Weights of a small transformer language model: vocabulary 16384.
MLP neurons of a small language model. Each row is named by its layer, matrix (gate and up: input weights) and neuron, and shows model dimensions 64-319. Each number is 500 + 40 x the weight over its row's rms, rounded and kept within 0 to 999. Numbers have three digits each. A neuron's up and down rows have the sign that makes its largest values positive.
After each neuron's rows, "fires after" lists the tokens most often just before its 100 highest values on Wikipedia text that the model never trained on.

L3.gate1415:520421457445469569518470642477424524528547449507503522536383505474455468468548460534530451564464510534466479481448574528498470490430450519468526485382496515469508470465514503496569455494519511557472489525509435550566544495466542546537503406521447603499486486513497454512460488439472432477556501507559442494505526496512493495432505485471531517430502490545481464491513542457558476544468461405526504463454417495528473560540537558511511556499524502575446484519514466528456521428456529543535502563418511504546489454485503507469462542494478497439520459545507502484433517537523569454529475529492514536510501531461536577500503517548508596476489499480516476494496537464443618494473508443501488442461524482548487400532440465440497465438477529474449500506473543485499547549484555
L3.up1415:534612532526473545452549444502455443497488509491513551508523518465486506540469480513493548528533554509479599408513505494494529495473575524450584510437534499490431522472471453521488553525518481404502417388438478544452443510469469475554365544442518517496422575549423472546449485512550513503407582483538548515460518500508415521436491546481478512473593458364476549501510481619500526432536466441555495524579516535492495520534478511588414477524539486490525532503460532473555478488520538485511473494422490507437510510477542507541515499529510450480558546484471500489487541555460511456525555539441423457474474429451522526511598535541530433534552482528540486487594491444475581543611482584539578535534461513446476424459553487526516498456472504510386519496492513496522548557555488
fires after: " in", " January", " C", " In", " g"

L3.gate757:519460486511543557544499506502421481457568519466472471524563572479502483473497547528534523522537515511507579561507417432491502530462497460512497536562461545490487576548478478498529472507422526460470508492487514468539541524519531508455528527513528517524520488445539510388541490484428579451433486531474487542506567522574503486487556458472453529499457474561531467531505526570432512504481606477494447578505579483525605542485472444564443558504446513496456517521534480416502516489487522513412498494505484568472537490535491515514420449534543495552572494487480483578539524487508444515463495482556543514498518544480516486515430570557453493452517443529527517517548504486497479484534532513574490491515527420543512498472465441520454480434526488499420434493522555482489511459592470
L3.up757:482528533507448496480487386509487447536575529527459474503452561469486442495455482432457536487506479465499549553473506534484504499518497550501497468569489620464490538531512570492466414565606484476458496447564467511488466506445530489456449528521451547546461506540461534505431490551551492430528457424526496489593472493513583554482512501496491486481512560490495509430441492549495557506495514484526451531497484439444490527471525542472488489455502485487553475473478439544507484477507537518547570455438506541614521543460477459478516541550510500444486509518512452514448499539456565513455454491544548448431446555494526445502543498455547540531517457530463517458519552475506531609488533572580549486495523521571472460563550549583517533571511563492431474538409453485458494489560446
fires after: "-", " -", "4", " e", "2", "19"

L3.gate1054:507457464514545543484553431429440520505491444486451576509422470516509571531491484477501546472482494506482496499509429561495407504440483482486515467463573433437560508450502520530538510558526508525448518482565592422549499505444452538522548540477510429522482457432509422583569459502515456625564498521535538554481499575506556474424531496487496551584537574527477465463450507449471503536517571515547555511518456456539554500498510532508446543481485520497417414487459529490521508584438452519468476468524464449526463479543541488558447544417468500525479518516544507519412460447491492464468495526526528510457493530564490432469520517531459451482468486454543483431412521521462496452474538483532480522528526469477504501444494478454538500496566446544483509502514499578532530633506594
L3.up1054:520535556551448549557482436520540490548490533461553578461483488478548403543536498426545583518497592466473523501561498453535516522483545533513482557479529486522428546498557516452518545511512471498567527525491543525548542498464440519482473443505565497530485423489583528508506519533453525505527488526526514441560491483491524563481488468495473495511498486438457488487487558563475500495584436451499568452514572427559470444531554539549491507437497457493440500518541509510469529424543404438496526525549491509519561526500503565540471494585510547574562494486517540492457490599457492567375512528542459452508522546477536491480550487576481519490547498507493471529494488456482564526521481503480466502425503468551500467618543478523430543464517518446539458491518470462460528527473603
fires after: " the", " was", " L", " is", " l"

L3.gate1101:531551468495473510470523538519472487396563508493417463400515482449442519434493454520475491520546505536573463445454514556481444488466487540470532474575442518511539522564490479487494471553523527491556484514428561509504504509452505546503522535573468546456518545498561505481556474445545458584514482525453424506520501549445511534506500531500463494483452478464526486472478489493484514576483535432516502553542502503448500580527465418500511522539575556488511464451523618468542548531487570442496541463475543567464456449504520497445450544454469442535435525528479480563543444433435494505486467491559524480434478490567499446565473469428527501499540403513486495512511475574503561526546465470473509542526473480469459517435494495523496428562510595483556477571528519461513496479516435
L3.up1101:512562497504537510452501509576498498466563423512468490566475513436539430569513566452508632473503444415539483444488463488487563487511499467522496479543535445514560521471484483529585478516401537571496470467487564471539473348484541532553558495495429596506446578525443469534506493454475512466456509441518481507480581467512593491513517470550499537455512503503564517512491621404434540469508607434466487403520508511495509487527489541453521503466508547535525503516478498577483470496482484434478510471507448517423484465482569505533518451531455472556480523540473493512462518506430558566498506439507455485471513516579521479479487540460483478525552526526493494498469555467485475514521443473511461527509505496570536472454452475555473520502467478516482513566458549477438520469462507
fires after: "-", " \"", " (", "\n"

L3.gate1875:459507516520519470516533482521513498492490457461583445535519569502451354588450486531442498538533411470541548467565495507548485519522500445487553483455554458492526463473467482505505576549521496506472485511494529507498534432475500496499552521486482468496501498523544510504519498461468481445554570481503510454468536483578577442420460456526545548480485515482473436491534475500499576536470455473461561457506523550529568496553502539466492520527527550509536500516520495507520478494499513451516541513597507512568578504507544499533491437493483488517542478459574552539509523454537562490460536520511568435517507572507488538518474497509588438520530532460594520525572493505428460541468491550567502552517539573482535489515523455513532526492498558511449542468519453503548475525509473
L3.up1875:460429571494550496546492512566463496535471500484490447524566462472512469506491584485502465499478551464525509489521505442579433435573491538561524537355474517467438520555485437470507509456531441490500551473519476503457451487498476489508490499424491495485522490441485512559503506451455496480519510508486541591464430548541612443503453460459469408473534452526512449482434479432452512514533435509553451488533458553578513457585458523462495506451417557468520473526503518510442523495576436456552556546558483518481491501506506590529507460439507521453481551500506523570408506469510544539448516546513495486525468463509519488549524504504486542558490551471470554518456516456444522490474492485549428565500473491428558415481483590504492447509540534525526516507578546550574548480464490
fires after: "\n", "|", "-", " +"

L3.gate1095:430474445523498589504480522558478466445471512482470419483562426452526431450500427487518517448497548442570451451502483564450516571518509543462559505509474542490489511486525499568557477508524561499583555485545467468440419466496508555540482489512495601542425435443457480549474524434476501515485499463544482525423455554488528451582485595493456550549520455496540506526411459507552493482446495460459461543491475516503555604571517461538472514484509589490514490551418539504509490520579487498468534543533514492422487481538459516475543560452507491495495551502441463591517535430480496526498549388576490452490437499480514526561524538493556476547507473543551549512470508481561510488557377562480422486476512554425556508476479495501515467466437563522554452493476472488496535555537455
L3.up1095:528492517517525542507524468547442416536544510519442473457590583485561531461455500489480487458510527466473486427460467541473447531446490501527499514460508471479540512454525538476554449497534490466501528495530461481516528464451459469442506569480520551554470536515499583481434452537513581487520485488532502542508546494581497522476505479501453484530512535454510496451476484499552510463515540496476512534499476467545510519564446409437468512470537527540580578552482503521389506471534492508507539485527512484401489495482493553509458474519527486515518500467488513482456552572500534498532479443510574470528481503499463542528555508527543529517505503471511481493490496567524462467494514488532497559531507491589426486546494543437516442439487486435443525546518439500430547484459560
fires after: " ", " p", "-", " Panc", "P", " P"

L3.gate246:518503458549539570548433538536528413451504499524539504484449456509516506575491550489511429428476579560530504390467530526497437517516503425496497562480476512459468465447523477499460521526488558535480524548491518485521569498497512485538462507489475436514520436496594513579462559548451434475481495492516574517455578485599445481470495492472450477497454462471450524516519525434561533500487450544477539520455526573430463543497490473542426501465558511518529520493483501479553496547515515503409446448528434413474472442492527533540541539570500455445528498506498487490486509508463516470467494500499485510546467493496493507422568555487504513470503537452562493464545470562503483583500489457514463551477493507488464544454565500449481470477392506553469631507453545525519468477471473
L3.up246:493532515561469558437550488518524552465536543480474464521475527411493530508482542498533475502513453509488476503438506580421560405468510481435493506515476472504476480553501501520515496533567544480519530439540531486535420484481492411455579493472569511499504558448475473461442483547495549459500490472502501541473540524542498523465516519513574560514493472459569461543495409490461498505460559528597531482427502535501548508515475482487472507481556498611473532535531516555488555491450536464442522531448488477497542491478463471535608515539432529473458463531526486448491555531531477579447465500416479505575514480505528496502532467453489385481474507516518478477570475547545458505526487533515535494415504533538483536555489515506507465492509466485471484467498416481496508479516471
fires after: " K", " F", " 1", "ü", " S"

L3.gate84:513457472509454598529550567570501453549561515478434473518487522509572517496480515461468521546499577497464506466503482523575496521489512492473545498432476563460481561492498555468477516542499476549450523473490562464482545513485480586548472470533497502524493422469500476517560514456515490548557458521530529547505536536600498448468475470471504515512475464560515471534518474468422552497532522525515493516519516525493530486500564525553453474507447557579495511518534531526479514526555496448478526472419517513541540444509565527525482546553520421544406562528508514547488540540480519473490526477480502510541549434530436559578541523516513459429491491488490428472520519469562526545534447584555429515522539425505486445438539492465477464521512577506527482531523532490483513515485448
L3.up84:542505535491531550464502522473477481585480489591546511487546484511477431509516393422510496483487496539472467518470546465525465596545487554437460461523483494551467504495489442538469495473498521522484479511591462484507469579510528504623458469507501488476469485507489480483477550490507436495510506499524559525517477420485493489541497547469499566473517447536539463454490508467474487518447522488480510496462555525509484571527498472452552476455575531558445530467490485520517506437504495527523530469446507505449426522459518524581514510462544537456540397477491515466508569528454454551497487563581499526512531444498588565469524421459467486487484611450448503435514484489476536497525440494459512520557474480495509523427512510451522466515514549530499518506456490528499522431449556
fires after: " re", " l", " (", " \"", " al"

L3.gate379:464514581624517445490483515480445562485494555475479509500477457480491523528449525496530467525467541467493478504531517478548433511528451554537471508506526455502445529517458552517546520527546481546567508504518481481487477506518476537448584414520494573515400530501457526502459516478489503515446446481535527475529524466502446509495540516433521490503529503477479542540501529468519477456404550541451421552592484524453518523507449519573453556519471536506520544466559479451578510539464515437486468537502501471471490517487515480482476479484486589497434421539537572441516432528471475487497452508461532490493505461504466510411537518602398597470532441548462535462468539480545552534498622525518523550505456520513520413553561484500526588493491546532534579518535483490487518498499471
L3.up379:511514441469416560454547455465505573506513561485520459451479503492490541460497556518478505499472518448493460485558469509517479572512504512465411513530505436545493545476505493495508518507504469500586439457528498497563498518471561490517525447461489521524468481437559453530595532447496523472427522495477507494482493519486533468516425493528466533510467470505471485481569524463543504540407558504564510575541497479531562443554508428536474533473486512472557526466565497451480521512475521537444490515509542584511515471548619498521460585578548485473566506523515488531525491484504593534547524451502493445505526475523558513463492607538505486422570550443557424522435410512476456489477487438446442500512462537555489498488537504524507423393541435545551453518450526487456499547537490
fires after: "-", "’", "'s"

L3.gate1996:561521512480544536451508525531505563508520453482495540448416502532484500494567439568598476541517511484461522459425418471572427490487509561494537478483572471435524459488550502598459564498481549426468538442462469574388480485487536530434501480464496556546537497582461492541533491514489484557448516475517550485574524508550510461416520549509542520496488550509502479458483458543548496416492502500488523506514422504561516496549558520490528545498457490472524488474542552456474433544417486433495456478530493487501565471529474448481546553525462488610482523498511454446555532459521513484546540466412478425485495514476422486531438500482509510409468550509434564499539475481454523479541491400517488531491499530489519497484432443500492524514537448569474552523463498542535516519511509
L3.up1996:569540481483486514467539508581505495514552463489469540508528490415511506508457495504513441530526454474544523515476507557518517510503517538442483455617450497538518485534481519514434547525498569458509505492451518441541458505504506434553523450483486459478513502523497508509428457497479491498481515497491459481454509486506465510446508447526530526448563472490588459514513433484592442490496557500515501580542489482588492502499408524523499450538519523540525464461510551470490565541550562433490542479419510456453520528478455488501449474600515525469513567542516524427491547537517514456446573488571550479449472520476552523525487489536522471493471583479514497497517511509552473523482496594441432453552619502491486521469470471480496434483540458491521504470514504565498526458524474
fires after: " P", " R", "P", " p", " C", " B"

L3.gate920:505510490514548517457533396523440504480536465513402504503528477467506509483513501476534520490443551493499505508484470476488434573456512495552469413588495586434517497527481494562559511500538511510555512475495514492496549462428469563520530499470515528571516522482521402496545520476493540482490491472536501519486515558500521488468515568483455556481459556555495571505450434501439560514508532441484508515488470422457445498606492475532476527456501525499584560460474574544563540567451496481492519475397473542562531517481500502515530537485536533516508461495502445522512484577489470525478479487593498470545415405537493420423502542565477457563529512495574523486519560401517489549514456519485482521480527538500520523471516486499459493525597500490521451525462521461468506573509466
L3.up920:523524523456513461506480506597583506467509463528523481509544428532432520495507479502525531465471544500465530500527463482604518471429498532491536477451469530610569519494512552494476549452502496478461451498463504547499489578519457540493476458467502478573409461515577481517528493483471598481522555432443462518523469441556561574463473541537456557429467480466491569521508478486480557519525434530517547569483447477465462495559469530511498495593511523473539437585476444452512473490517536502519481554489522495507527522470510531545463517431482439472377565568453514473555519554554463468520446422481509409522442508456571491522525497520425580521478532454460484509518465500500531456455445466480513419490466518500521480518521529425481484405541571502580508450529475444541496551458543
fires after: " was", " is", " were", " un", " Un"

L3.gate545:461464445495500502536479463477552463488469464487480494510406526512493479459549557496456541454444498538544542506525479516428532435470488461513522498450543536484519441405479527489534500587504527481503527573545490554479475424507474481493430577486524483556581518422480470485461512503460511541570460515555481530512496511542487594405512518531503543522525500490557444502456507448541484577504494494542521544525524542541536504497545558517487460531493443515539514467539491501486457546505523500484479512467540444542557448534534483449467512508520500408539482468614494454479495463539461542455495508523578534465463558467579430517481513498538509465517406486577557503597497506512492460574582512555460486477505556531512558470569537484523513516520466519523446485453454534553489441490518
L3.up545:501493583487547502485491495564464465406559463577526437470463488513534411461537509498548598507478487529450480567477526505540583468493536531530497455494428476480532395461575405482475460458456550507508525497570446544454505508437447561537510527476565482528508515526506418475437493487471444402477518469537462518514456498538488474485497517541492495497529462551483537538482466563476571479535508455451524445420498546478462567518468434432481495510544535503546494528543419522494477520521498500492425526544500537486542462501509465550545501486493476477553461462514461484406514474548554465454549509553453524490483430552500510489449456447502554471518501522455536489493489504545487437503558499455533462478418536577580446374530456527546506548493542514427520538510442433436496517510503
fires after: " the", " in", " https", " as", " In"

L3.gate108:504514496509469437484464596523452519571439414514455505543594471516494478437549505628560441523519485500459504510533455459484482469501463480546508438490409483534481429529504452488493587533529503496516510541524517521464536468500536490533539475562515511515445487476547486489528492566508551519550475459530455537551496445439520503421492511467474563477524483561491468526420494508489448522609459486473517524438512516497479493494486512577434455510449417506549394545498514469550487495453507481550485472530498512425488562451461575439453503515499485466540468483536528445519566498537572495494500548523490510474565550570438517492485522502462503526501456417524528464538465491533492507550483430433543504543505580430490439495488552563470489501482558445532518449492481555609506413524454
L3.up108:453500492533474503533569480478485454447551560544549473508559433477525417441487446430524514405465451476518519485506511460498543555481454441496516518480510503487537465467480492524510561473464505586524496550538414519508575559401512538493418468558449612517467490523457470555524601488513492523496526592523447458544518493498520430490546492524451544467492506512503531504515512586585460505498509441494521513470499459515491512458418480517468489560523546479554469449489486496507498525425472548454501463504508494521526485458486524533485510422466488549461474510490449471505558484423451562541548546532481504505574543416508506424476465458465517450547479477562530465468496536427516435499488583493501563522578584527454396464494493465493498429496485551510418464414490499497523462525537
fires after: " in", " on", " by"

L3.gate933:470486475535516519532544504468504511482545483463467524569468595462500534482495547492579488543515554548442515518572488545499478462476580423525504529493510499495541552530542512492494421488529443498490459520534515463533521536478514550477520498572520486513638451460487488493524486529498466472474482443533512522573476472530427488431518507513508529498432591519514500482470559495429528568466476561609476498511531433556534516501506503507504529424541471480495563466520483527517468535461529516505477494503478500512531444460529520511507516549442470503501515593519523478482540491575498463545465464542481505478483469547502462456530507435495491572534441448525447479528492501510558501499481564532441528510476514639491520506526564523499439516530543530471467617457485551491528485488425
L3.up933:505409487415447505501524561497506487545471490506497513537461516480530539479472441509539531491472518514438494538497513481445537519516517487595521488535505490459511452524475564557479474554472579519540472527500490553503489586510472568524499486562504543527555468529477486500594479461474432504458436520564548520460514507525489542466507486479491458496511423471504516459595473450527541515474521493546484554465465437494524502525541496542439453533563440465500557456497444525588503451508503524484535486536466477478467512462486575522457484482501436435501498512474515442523565450555503530505532519581496492534464531497488442469544502461510514471548538605507510483565450403449509494534470434474491541555449501501541485455480435596452504445424492515457468476504459430436538447512491
fires after: " le", " E", "L", " L", " l", " d"

L3.gate1029:442488448531462512466455501533453542465484531542477488474516522503565541511490531447500502425506481565557501546493501550511527518497500472458502465454461528489519527475457480500517470575532520629459545516481489476473487497410497484479529435513515522487511473547481455476462433513412501443557537457513529486445582485464475491497523531481496546492426469545534526490447532483515472470457531471519523476518395462523498489575455488543500473559485489520523493538377429509485549474469546555477483555502482419556438458505559464451491537493522411433508438553461502494478531513508556462431435576516518513477488444529562514519461515493542522517499536497541518473458562516569511493519508471522512462460489465528498504479428472462405516507601452476521515633399497469502481584483509
L3.up1029:495535462545453427484498517536497583475497474491532534474482524489496474448464435517449546532473503506548436510504502540535443518421434475496495517488469507493493460500451513509521473512531457499578470552528506534449482511565436479483493547535478555571561502545409450523443432470499453492524483445526424503532456459456481498451496568519482562482416552502494620517473429456557511440559585539484524520453544517436516475539482532562469509495495594452503514545526462529495453479513484493507432524447608531421523507533448534443503510554476514455441474478453520563488532492475460477453514511527507519545534530513515466471482513538509522464479515506459528513528510405498476496511513464491451477502539526433537499505489443540474581464515417489451536491519494492412494605471517
fires after: "-", " H", " Mc", "Mc"

L3.gate252:536502510525504559500559512510596490518525550503458497470437513493496504458597532517474555541515526520576481490441473531501485514464512488446501472507521526440507530565490481558559479492475546502461553462417564526518469455578455485516506531552496537490485519534458474485507445395480596561443470477453538433594527552527472478496532475536463515476460530512557476487522503499499520476569552517457485563470486517525473499529520597526499502497553596530440506447489560457488505504508505496496586498515505490547546459513541452535484500462547591480442540490571469537497482490516503527473416486549481481520521413460563434599519554562530546480496515509447456496494538557539563517483379452480529474430493498482508531452465497576499462532462481523528440492537495480473447460586466
L3.up252:522502489487492548473536525533378477490437469514460484452496578499524589499476471483466524547484521515522492561440457505501509532495469457459451497482476541467521460544516506525527499536540537450500562506496468523503501544454515487474512468613539588493481540501471443505543489541512492521497505518460450471515438495496559481511474495486535508458503545509448477472464512466500490517512476516520528484434465449438513532491535528539454510556444494520429496510486425526430538475420516533461465484512479406499518482447478522550446447497532449475565434516497456492492540482460519564510435515536473461476552519531461542445399497523466639483463533554506509515463534537468468433463516429509618570490504533477585383439437597513544485485462458490528584510556420557563499480497550
fires after: "–", "-"

L3.gate607:554413467526491469524565515533510490513466473460472513467467439442430484541512496537520523520474503594511525484425502472541497543437522534498469494530519467485443539464457469539457537494460470578511500446521456509568505517541528480531492481487458445484497488436556499583480475501578502507512478518559525465487520543479506517483468496481459599488506507589488499500461553583515529509535416501482506515514534462472440498563492491507487510573471548522488467481486464513477487598508433599466528497495573501419509495452579511474542540493574441509495615503504511510503468634437515539532553562486510492556422460550457512464512530532490544508573482578541491505440423561433528516544478482533445437495517529525482510564483549520474528511520636580505514545450548492549487518490505
L3.up607:516570507508511473497492528501572530535521475515452465509525459525491508537519481558497467416498569498538509459464525468528526555480450540458526414442466508469571524423451467494515525513491469558497499507509524489457471486479469535600491458418525499462457534475524484468471542538432472502528577446491603561469519519554508511514479597473401520488565491553476507511487485486539500485482517426510500489519544584536502469539547494456488488481486529480520500497470481535412484497540528497460531528509497525540500497462494479513519476509546511504515488446534510514533463466513420433490458571532514523506464528526454501489501552537501451468519546438471510486515524401499504535422451525471464503473477488489500482481514513517479445417564576470494525466499430475571619548520511
fires after: " (", " \"", " was", " is", " are", "—"

L3.gate1158:515586493547493543523498517480539495532444519464549536486478545531483496622461501549506515516486460527477543498473512521558513563481415503533504495551566529466560517449531427501494529563561503505473534517482536433530531465554511500509494468485489501518433533536546552546526529540524544556490501527505500509430551509479538549478462542484515555433509541479510505519447503493456497503512505469572539477516455509437480571557576538486536460522506482467495556491496539519509516536552520500502545448501554489488523503594503462523472488374541512578494453520568534451535430516519447538480479464534507479454495458551557463546466484532535419478537535512474439486526491537516570468478497486534495524418551517490468495491489530542477434536514522442437503442426552497548477467576432
L3.up1158:531526499450465454413482505530446528436511474492472500561484442464470485441523535442525629444473495514443541493494476497490528549482549537475441520470459514450523510457525473540510490513500467585567536514480484564504470554475482542511541495496518499508495541486479513514444545492438525510505530434532532481501532550504595551429475538463516496436549489521453495515501493531531488443472497538545457464464526469415539508543490438458461550537456503503505488502523565552478503524465493475519479552473466498521521417569567474522476492479481467486516447454484526504466467511494481537473460410506435470470452474535538536561458526422519475511544477469452549534546526484491509554500418470473446475461480497499459553468486478504479514442525432556464457566496517478498523551516489
fires after: " (", " \"", "-", "l", "—"

L3.gate1235:533530434497466582484475513478536551600493547481451427530525562612512471476459524470534434494511488508496500497426472558485527505477464567500511521475472472474526534439479475499524454524509517516489519532441461489547535455510514463440502528433518551522574602474415480457516480518498510448505467513530557509475565603533549552479447486498545533474483516548536473499459482500462547510510546524541465479476496444467456550454526516484468521540470537563521459466450518511471525426467489531483487410520445520515564476500447479470477562496526438496529488511485510548523503554436480440510459552419529415466561498547490444513412440570596483507435453504472522526494522501532493458514502587479503489540571526562463430510497512559464458461493514592470488584506527491483467507523507
L3.up1235:485552441560533489483473423395474514462493545556528451429537608492507483451422488505451485475537480493539452517432539482544501553515457499461471488597478481458494538469539410523550519427475473539496446451530474446520542462485536473558542529519451508495519545543531514478414506518494479476494503570486525482488512526510483458543513447532521477489445503540492474463539499491485504522516491530468517522567512437487570478509488482456506539568462504581433658555478542459468502552446558528466523548494523524486531521467487545558533460525488525536451514523473566473478565481501500489496473530461479431465435535552576511509561500561533441519486484479535486452522508525477451536536471499535433456490478502510463522514458411573502497473546584412459514489471500391480454558542508
fires after: "-", " d", " the", " of", " c"

L3.gate595:519569512609563488497538507477523547488483490526418553492507535495437504423527477548526493522513481490461491463585516496559519477511514538514505535466563461459418461463459506416566522489529485435446537480509515510503462417487515551531505469542481553518492502509472496476514510491418468482505450489479416478457415527434542491510545515503476494488478524519580522466454516435485521507498528521515543490559553567535571433489536462541507497517585412486564508537489443519523483516516425529510442536426547460436482475446482499512497436524547457524532485484553502534540535498518486494458549493473553518499516549472480457459482576554507517522440438561516526495416539498457500443507555449499488478475429556519514571482473476516524476478445503530588524564565534485535452549479449
L3.up595:525499549476492538496534514555495536525576567477540529485461588503536471529525476481557500510514492544446439521516538451511416529533487527451487472509493527479429471571502474466460551511460493448506525411457519481497539462531511442456545464498493542520484519549559427435496441463459485483405440480549517490620461554447491524496486421514471436412376469481499428482515495506504501485487508495512480499469471460504539519477519427532545533483406455540514513554511481559469526468508550487452516476526534520517490483569541458557493456612535534474526513489468489459478500473465486566481478534504474543511553414513494503482462493497544484436495546523481497492474473478498478489412456500533545506548538525534493448499568439524475469436480533465551580535495537406484482483506510
fires after: " M", "–", "-", " U", " C"

L3.gate1671:480444402543508537543463500419507513490503503384409541456517529499530483505608551487463481507521484462553550492581476510497491517478470524451493505448531585434487488527470482486532455529503532404463513515556508508487416464483501454527454476550584453519479568458536539454476521552515514548443518546466509493534483468459511564553501442479483522535468510553469522562496521453525506536455494525531499540501458474596454510521498501436546493471478502493543496448489560497551537522451467463561537472489532527509516527488486491535509477525559505441504429498525497503474436487473498460422476494498464525490480556520554487518462536493539440514419455462548438531529532491557459483480464572560482491482479540456541518545512426486528543519494496547497543509505478510522531541514491
L3.up1671:535449452431541525527479513561446590471483516476541561564412452560479562474548526495533483498573565494450531490545521510631484491535519509479437497508542462493473425464486480494527514546496474452456449464544436520537501490465461442554474488487533493509473529531454474509522531470520440486458502445547481500475487450530480450554484463488520463495504422509461552515519513490513532470510519571495501414546447544551457519508495477465534500483413474530531562447557509509441509557571502424513498522552427514465521628487548474530554450532449482454487437559550507501510509482467497518552517524571422518498533524498480461509506519504498529489471484530512489516481521537474528486575530562460553425486485480389513585518569465496506523542525509494552538484480508452487468541462551
fires after: " the", " The", " a", "==", " an"

L3.gate1460:457521473459508514492482534457459517519483435536482416592467535478428442534521484518491477423486494473485460534499524471497496553522478475469427468525495501502472558535541380576502439509541477482499500464496457468447527548468531475542506455471581522521504588460509495483566410482496535528414479466487524499472524502553572524518547455504524509449503492533482520467475503550467483573453552436504496506563411434436484537485474577536482568435555474482530486512452496484514545513493559473460539507527479552475476519526601505452486532475498469562475461532520492477566532507492478456449521530440455451489491471471583468519392500457465441516507495518526502470510526517497501499487440462529411492522555500508454528452535510511435406533492460432552454570468517478594504517446467
L3.up1460:453496453467511487516512571466476517490450457524486531569505520512516495473516501470473467515588486529473495527487511443485528504498523498571427458500589537517471461427470555469488408534534497497475472521474499479539450515460551567527493466500438522497562494506546419445420453517507505532557499486456489472456526472502522554533517539440552422515464466466491526497550572555391496444493550501490440420531518458488514509442552576502494457524432537503508522497478481549481423459488486506492489542492539536516542424478455502416383503447488521489531503539546465514455405550403528508489505476569562439459540492435526596483531481559558504565458540469491568483467516438435507508518498533497518556507484492421489473467498471543510558477470525436521530515435498465502475505488512
fires after: "-", " \"", "—", "–", "10", " d"

L3.gate353:558490505547546512466483432554468552525520471512494436544534474449483491392464506497548529588478529559580572458534486446521479471499490439504550503470471473484518535404473471527495494552529545547546513446493457534541509487548449552537556480506477465549505512535552532504438484423528602488475460507497501536576451547578492485467438477506471488490434465476448416454491494527485553472491437496546501552502461559439471529502509511455523623493393569531544577456522470532620524475540529451538482427483578568469467425488513525553518508519505494522488558499495494502521558492469548491522425484497487499573500466504488567516531507510493513525521467473553524526584550481440527497544456542496453517503469557507524423474565521555517512454520573476473442518476504432550498450564551
L3.up353:540424599494468519465471517509463501487465464556545440485505541553470485447432534493444487535529550474457502462487532442502475497545442501492467482523547475481454459521489450495486468489458541559602497512453529458459453529514473545500503565522408490519546544517535502546504567526570502521529480453509519454518520505415451518518509493552489566481541471579549549438521539470487507509541479564541503529533535486510422484524563475466523496485553495501463479500513451467517512477486501556471549449535495498506514462560514429568504451572457463477519463528538426436495495533552489525554482516555464541576430533489522498494571443513519496454484530483513528480503463470505428430580522498473570522499484451458554517511529447550521511508482490436486530405412551514561474493519473
fires after: " (", "\n", "|", " the", "==="

L3.gate1188:517545487560541544497495498493522490520569431506493495527499492525497528579481545498527488512565458559521499508474531542551534495525488511463495500470520493402480524519577500483514497521554482469510453611539509470511517480506497485484417495477556580506500463563497492445554442460447559507547474543501445471468519479586515544467546510460474538444411482426576471527531504439398511474463586382517486534553432528476507530579503615553517466591539516518550492481515502531461494451526508466462505490544534528492462490542455531513440435507505514463449488478507518495427524530464538536460475472478519501459478513532529441463484526571627539580532554418494544496456500528544492492503506511474512490490404499487466530427543522568588486474501530467584532463585439458462469427544485
L3.up1188:449474486508563453572548478484407505467469461487528536551512532497480546484439505522539561575533421468466594499502507496519516478540501455432503504555493426527537502530501524524489572456504519510459485446573517538482493407590540498444523510500523500540496450431513441476532501550463515514463448489501409529557448520422452442441526484559576535469466472466472524589512527570508531473445450558471556495545466412451535513545506516495464479489448518504451530484512489443453438495526511489528478515499445545479568548560470473497488487486433453532479563456479477384425535547505572437539538443501446498497520563500580511547504500549486523530483481472506481518545475504459448451414528476531494406534502519501477450501469530574510473441516492499528506513494523430510488530416449
fires after: "|", "°", "-", "ima", " Ch", "X"

L3.gate1854:481506511480505528557511428498468525481480451508422508513470496497520598454505493487555592458534426483570543484453494550519467513423510448512516526503462482522514469484532460505537534504528521507509466456427409521517468412546494436534499478534526516564583507508521403435512492500508537561518452492524511504504479467485504466486554507503504527447497455493433516471504485497564496584550501496515501527510465472487460506502444497439482548481495539575556521465522463508449515498501510497403541533502457521459479503463571536480452501540516464477496543473519554511555560474514475474496447442446444470500513541549470463490457495509548476509517485548524581505529538551503476468482518522460467567467502563498457495539522531554512448497566507515454415443484466468499513473546491
L3.up1854:407504541487446565516481532511490509486539516501459550512520513432578482443496567477449465475457510445534475566524479513556512485479517506513515431464449543553457458500501451461496435472517481516495499455452446543499511515443522467526561461465505487522531437510514469484579493558473483494504495476483457544471471458468506446462568518448498418444495486393410524453532472508437540539524514509537551470492497436517429433538474499406487473478482551531437503460525435561439418523490446512473490555458536531511501522476553509536519559604470439433591487558483499484479401508557505528485483507540479546470541524534501481516451509477479523466417448489536480521517489503534511523489509493482511471453472492510548480450534499533538439498468500508495496496593488470441514496517557
fires after: " the", " The", " mos", " his"